config.toml
num_hidden_layers = 13
hidden_size = 384
num_attention_heads = 4
num_key_value_heads = 4
head_dim = 128
intermediate_size = 768
vocab_size = 4554
hidden_act = "swiglu"
norm = "rmsnorm"
norm_place = "pre"
norm_eps = 1e-06
positions = "rope"
rope_theta = 500000.0
rope_fraction = 1.0
qk_norm = false
attn_scale = 0.0884
bias = "none"
tie_word_embeddings = false
parallel_block = false
init = "orth"
init_std_qkv = 0.0572
init_std_o = 0.0
init_std_up = 0.0572
init_std_down = 0.0
optimizer = "adamw"
learning_rate = 0.000984
beta1 = 0.95
beta2 = 0.95
weight_decay = 0.13
lr_head = 0.0189
max_grad_norm = 0.5
warmup_steps = 581
schedule = "wsd"
decay_fraction = 0.297
decay_shape = "linear"
final_lr_fraction = 0.0
batch_tokens = 65536
max_seq_len = 256
doc_mask = true
train_tokens = 404900000
max_steps = 6179
dataset = "wikipedia_en"
MLP neurons of a small language model. Each row is named by its layer, matrix (gate and up: input weights) and neuron, and shows model dimensions 48-143. Each number is 128 + 24 x the weight over its row's rms, rounded and kept within 0 to 255. Numbers have three digits each. A neuron's up and down rows have the sign that makes its largest values positive.
After each neuron's rows, "fires in" lists the words (lower case) most often at its 100 highest values on Wikipedia text that the model never trained on.

L9.gate204:133133100116107138108110128127165089135138151139128142118079079139098111105095103148131135118109122177099134128141135180122135105110067135129119116108106113088117114196123128185094157085095099151165109150114121194149066140117144114145065106144140094113131092139123150155134102148138138171
L9.up204:162125162125099154125124125169165130130122138118142139111150146147082122134113121116136102100130111130099143145177168071125153111162134104165114150122139146152133136130138101153141140096112186118163163146133102126101150126120124103150142110127077147157122075134167083116140132112124113120
fires in: "to", "and", "in"

L6.gate395:101107101109157138122126109092125134124119153081121139142068148079145150134137124123146114142110147149145127086135146147095099106127086121108112131103095144101114102124140154132098107139153154103137166156108155130120131163102154158132173138100072112107066135140150143131185109116148144125
L6.up395:133137146115134090116118098130155091105141126137121109155115141092090106137125136137133106092138124142105157159132145118116134126137103127109131154122154100149079102082120143197166132130120135129147106142144102132116111142145130107125110116134147092125101143156110132112097122106164110122
fires in: "as", "a", "admiral"

L10.gate546:134079093099113151136111113155107117114170141142143161129147112195109109132119110094148121136092098080151106088159140142142142100113120128123133099087153124128111126100142148161115111088134109140121154150160083120145149167123086113109109133094156131105104115139125125117142113118141135135
L10.up546:132152092125104073140141132148110145107164149147148154158106155096136088116101135096117118112159123099100163159109146112098152144133132166173109115130123113105107159142133151116141109118128166133118155122119138118136140128118146147115137158114105142125128133158116154150160108124121098144
fires in: "in", "on", "for", "piano"

L10.gate570:176155116122128125162137104122106133146101121099132122117139114120126116158121141130118109168130111081147155117128134126152166118135062128090126093147126137126086151137166137139099122170109169123120130123142160133124127123158118114103089128111117137067140166116094138134112130097076138110
L10.up570:125140091103101153124099103173139177135153118083135157127149111150135116130105151124140137122118152140137111116152119104099152096160110136120079097133116121086169077117161139166104120138121140096151131146126116085103133105170115166127110124122129137115136084140104117142157112128124164156
fires in: "was", "to", "is", "t", "not", "can"

L6.gate43:104137118110094151098151153134136129077130144162103134111140118068095093103098127109174110154147133137116132114130112114111115143130086135128156142166118157096091139087154150139110134071075157086159107121135122130154134165095122072125150100195121138103084096116107123124119136112138137176
L6.up43:120137109172163142146109129112152112144122127127130118124146111127133099140075138117116102081144109152123133131129161116140110143096165155114138129111108135127122132116139106127155138096161137143136143116159101143106119168120143131134147121145136103111101129107093099122114109170142143125
fires in: "is", "was", "also", "are", "area"

L7.gate30:118159113147114115102142134101181133132117116167119109138119113090120118078120154145125147090130130148153125138149107097162115109141138132108133156128172112130149136089088141140111134100149094173149126104154097086123122059109184145094121140162107142134089119150079167132124088108119154133
L7.up30:153093127113137130163137144124186119179104165131116161165084134101113147096135146142150115119171121132136152141154132109135151151143153133103162152128127125135134105157125163165110118147147107104117131127152155138140101129157088147121113140126133154142145076142152107138136121149074150152
fires in: "with", "set"

L7.gate187:184104125130152106146145131145152144077141087123131099111098124083128113146105153139136124176147172160143104111099127108115106171100084124148154072133165140083085138119154143091098071147153111142117093104116110109089158146119133151144086107104123119117118123152101117101144110123130127149
L7.up187:154112146154125153150163101110169127101121129157133125129160154129128062147099135057144134140104135142145137118122119110166143133088128140161134107160144108098137113159138142153133113096131118134151168130129119091150074129129111067117157132141125108080154070127127130094077147132159169107
fires in: "and", "as", "or"

L3.gate697:158142139138134147152123134152084121136076133121125146102132131125084123082112114138150149142118129124169154093113093120088085121112160073152106118139101112119137153121094125164108130123124134184115098128139170101139151146154183127087116097148089116132076119099128094124174127168155179120
L3.up697:133165130100125161153107137149141125108113105130159126137164140133100149126074152146115141102130149129105114099133120132090148138149121055148109152132154069146156096136134131133138135177132158145141114158124137101098130091089143125129122165133149108106109095134160118123100156078130150097
fires in: "on", "at", "born"

L8.gate667:108143172121095190140145095106111063157108151157173120102116158121153119139140164142121110118134119108159185125073132098117142121146074092117154138093046130133140139131095133170149139089124124164186140100157164142151131115086097157149100165180125140103123100145142129138138103081153127103
L8.up667:118104152148133148098138143130132127100096157116172096119117127133105137142114178135137104128151123134157124141155121131138108132132136145108138130115133147174118160106064128109122108125113134063137132157128075155159117128130141131159102108173178109118128143112103098156134134111113110147
fires in: "of", "in", "was", "for", "by"

L7.gate415:115106130111082162177140127143110118163092128102103133118120108114106097092110151100131154143125126115161173139143116146116143101115152131129138128144139121127096116083128159138199130052091156089175054125145126139101097109157132109102155127099147139090124106149137138130094103161142181149
L7.up415:115146136126122121142126143131105127096136147126148129073141145124124144103136111167098104152157141140139092130131135082108085099121128076160117144099125130128112110152153129094128102095156058134099116152115183118129153182148060151132120114168106152108071137122151097149135101138121119122
fires in: "he", "she", "they", "of", "it"

L10.gate164:111106127158079133144149128109107136158137127129179128110119152151118094104139136144186142124144108087178170122106137131163088121110095085130098094144143132129096138125167151111134095134119149131138177130151129128118110122104122123155114101140095128104114136147085146113097130097105120096
L10.up164:094175098144124148135116091088128103131150130116160110096139160168122107097152172114133115117112135120092135120149124103152124137122108122160153125122099103108097179175124171142186134047105135100201154127115125116151138125147153099140105133166113126104128138141120138127115073076142137098
fires in: "and", "but", "which"

L8.gate196:153135163138127154134146150115108149102085137178138166088139125094107166064120123130137128137092110131158100135137127153081121099129080134153082141140128100124069116089134141110117156138094131130141128096168122156140133127118174096155168112108159135094110137137128101133106095124127157128
L8.up196:117093129169126136090149118095187146087094092097153114090141114107146128122084155098123143129109172129152150145152151120144105132140145097109153126145135124103117098148135090133164071186113155141171135140149097106074143169114136123112158101140112111111089089091108122154155093142153149109
fires in: "is", "was", "see", "later", "preceded", "also"

L7.gate288:121161148142141097133112136152124087126160158120157140097132121123181145147136165107105118137108112145101090120120150110107088077107095180108113151115084129135113125099141118158166159124111071125148134086186133052120105119132129125117097130124097141122129161134115099109147130138155116150
L7.up288:137103106161127101148091114172157140114139142120141129134100087142146111105130086126166142111112099105110142089169110080162130119080127116112158141124108087151147099121098120182178091119100139125158128135123123118096096101152075123106092162156162118158164131140120095112148109119182138132
fires in: "to", "for", "with", "at", "drag", "forcing"

L9.gate577:125151121106154129134140152118128117133128183167132125143120144089132091154120166168184104145130122129144152127134126127130103127141082114186117129104133089138088148103126147133130115101138182174126149120160167129156089137160136144124133203125145150116094156104088096128163081137105118109
L9.up577:099168144103100154093127139091164102138104134083113126126135154154139067119143168091157114118138116104106153138142117125137148149134046150150134112084105140109137132142122134144165118108139124127196158117171181146138089131107156121186132189107144082100101135113138134153176136146109130128
fires in: "in", "by", "of", "from"

L10.gate101:149131126162134125123101114123148139104137137101128103106162136077139121099150087078168123164156091103130110105143152145112095136101117097159154155144137132089126145106142146162130161090107103133178144041142144124113143153125175150119123096157075061162104155148118104099161087119143129137
L10.up101:145125110110135149159121111170155167104155142163137123147133143113129084157135116147107120136139156120116095168112099104132129119149164111119110127150115139141143158137120107123101088170122183171155094121161101095152103161102056103144115119150090135160147126151114152113133146132118077104
fires in: "most", "and", "mostly", "relatively", "more", "but"

L10.gate727:105092135127135113084122130183129105121133146131143111131071103136095118115113078105137145127146079111107172088164117119124095135072132121093097120118095134150133162102106165125089132104110137131147098170138113112137117138111128159139098122140102078125175077161142124150141115114143088123
L10.up727:123131132158179058131116130126103100120175156153137121132086109144155119127085164127171112157139113120118129125194119139092097100141104154151138120099099160119089155103098088142125157181118140172080141123137154136134139099139150115106140156142124123090133163096101154095125149119091132117
fires in: "de", "in", "for", "deep"

L7.gate271:096125091149170101104135110113117169121105114161132124146107154104116112129078133155167145143144122146118154131107128080124139105105135147123098093141105126088136156139151112150147129149154096138147124152114129094130115145104137111123116113125126137100109142149146094136111128135147144104
L7.up271:103151143093129112099135097127160132121118121141117143168110141133122100102139110116106141125109180140095085124126143103116104156140105119137097124101061136125110110132099120178097110128173143114158131113158106133120122195126114109110163129170117134128166104148124132047135128091160106114
fires in: "as", "sale", "sisters"

L8.gate304:132162118133103118139156152125120065098118127143116119083125096104146075127117144082129094128114107140139125113114136123127146133092111161139155109145154116082120170159146144092115133161089131138136124113148152120127127130130200103127197119131086150145158145130137127095152093125118147095
L8.up304:082121117149143125056151119146148100125093137137156153080117171129062156098079104138180148084113077143102138184180150136087137181140144163133161137124156140119159086114099108100095159124126116142128097166133135140120145163180153144131100120125096148116131150166114140117140089133109142141
fires in: "to", "then", "and", "later", "commonly", "first"

L7.gate578:119105135120116163088138135098134101079142130110132145110117135137147113093126143154151076101132149148079136139146138113143133081142113130114141141130134105128123145148084124171138132115081135158116125087126173154120061128116139100133117142139133088148123142132126120096128119138148114116
L7.up578:155094132127149127118083128133159114124114149111142084110120143129141164151157098074151073148158119164113109138133121105118119117122123108125086097053125119151098121155106118157125183111140117142155117110152147141125140136162112105102107113122127154113145073155164141141126115136151105125
fires in: "to", "did", "helped", "iraq"

L6.gate492:130108126113085139172147099176143166116139102113109114117105092110144123127188144127113148144106144107151138139091156143149136119121133099105115139147089116107116108118121121088105089106154145136110155106127149129128097111102144153131140140141143111141121153143119140133116109157133157125
L6.up492:143140112127145133168162125105120147134126160137121109107126169188135165119171109108117122107114112081117143146121134144152171137108161163132100083127093072108125079115140102125120142149088117181114155147153136142067152130118142173130134113088118147120124115119098120108129117178139172118
fires in: "on", "crystal", "preceded", "clydebank"

L9.gate621:114135090097122138128097130111151141142156197133115076130155132104102139130128094096098107153141087129142127136121126128153134119100137117117137099153145078072125142101144163128173104085140099148172136129101124091118157152119156105125123111126143121162120097161093124129124111126126123146
L9.up621:071068085140124166125101093164163158102111155117131136109162102142184127094120142117211110159127132148115134169181134112102103088134115100138122117125142112144119147107134111129127155121111147085142121147114157151169129140109184113123152142153091088101098112105154118112088106171132148096
fires in: "to", "in", "as", "that", "helped", "while"

L3.gate242:157104185092149162136117099131107144136189144118114111145158100104160126133136168123109105147116127149117131103100114156125118131138107137100075154117097165122112107087110152122124138111139125132122116134152170075118090118119104136122132147097095114103120087143163110102114131127179184177
L3.up242:150155143145135115150122141179084158125134100151090118119153112114144164146092121104105136126128129145140125084100135145126122139160088123051080139127105137112105107148131114103092144136150101139102110103121164106145133164117126167145150154075115183079116109146179132114110129120138111175
fires in: "0", "03"

L10.gate739:174136092128128148151120105111112111144149150164166118137137155120106156136152121143172152128204162112088130126101083097130161125119153150132176103112117149132152127124106129171163132127128116106139146165126127160139119184094132156102153144086119061148135120122107126168091112137137149117
L10.up739:141167128153106130154125164139179160141120116116135131147102112166101203147112091111151132120128091177146163090108095125087137138160112130121163150058074114102071111127107126108164145137137149135105080153169144135075121132096081123120130137120127108107102123115133137120117156134143146154
fires in: "had", "have", "took", "was"

L10.gate678:121141094073113155115125140144106122095183130134142104134120192130096144113130156158140130146141157108161165123105116172140094157109111140085139109142120101140116141151149151152181167118127163125145148174139103133142101173137155136078123115089130134183151139141131142121127124101129090083
L10.up678:147122090122201101126128147143111121138139133079142119145113126166157134108101120143107121111143122119153124122134133130117103122083164113156152158133162077125142063093145166154170128112109118122115115112132093126076122112104124146115104127099178134121115127137106146145099145132115139101
fires in: "in", "to", "on", "for", "under", "through"

L6.gate145:110164117108155158171098151065073102165132159124140150127090125166161126121165086159125126178148119104147128092121125127061112101140173109157157160150153118109084073084121144135157109139152127129132166131102080080122181127073142149105152139121103109151074142089122102116144084134130131103
L6.up145:123099146112169118129169122120129107154099159130069163137124132116161124127114119118108107123129103087150111109149108128124158142124146142119129138106152101143132177120127094118121131157073135153119149173107131115103158087145147145130125148120168119133117106095110109146162110129094143156
fires in: "in", "at", "on", "held", "final", "s"

L9.gate259:174122144121092165070150107137120113063149138130139113058123091161096116144156127131172125140150119147132116130137106096113122103130155125131160135112156144134139123117113122145163156119126135088139130127184131113134133121100076099113102061125095130128122116125142112109153134125168124133
L9.up259:122141133145080124138123086123134127123108144119143140101179125144104139178122133117123133086094122146117143122135100093109165088159109150129123155153127129092190113102166144112108123141173146113116134163103091157122091164131130087155117168133138128140098101111100116101174139145155108187
fires in: "to", "not", "could", "been"

L8.gate197:140158164148101129159118143118096146139129129096114093161125113115141111128076135129129154099084130138142106148147145132104150075087131178116169079160115101105127100108154141138113129097105103164139125152145156132131087137160124110204156140095119110106125077131126069136108124137146166156
L8.up197:123103070151133096110119129128130104149176126111121129160141101117114152124135131104090094156137142133164125118091154145176150136143144172118138092125150098149055118129164155079130138148099119121110144137134132129119133148161112107103103111107108111168138153152130150134140107110141124139
fires in: "to", "he", "can", "she", "helped", "the"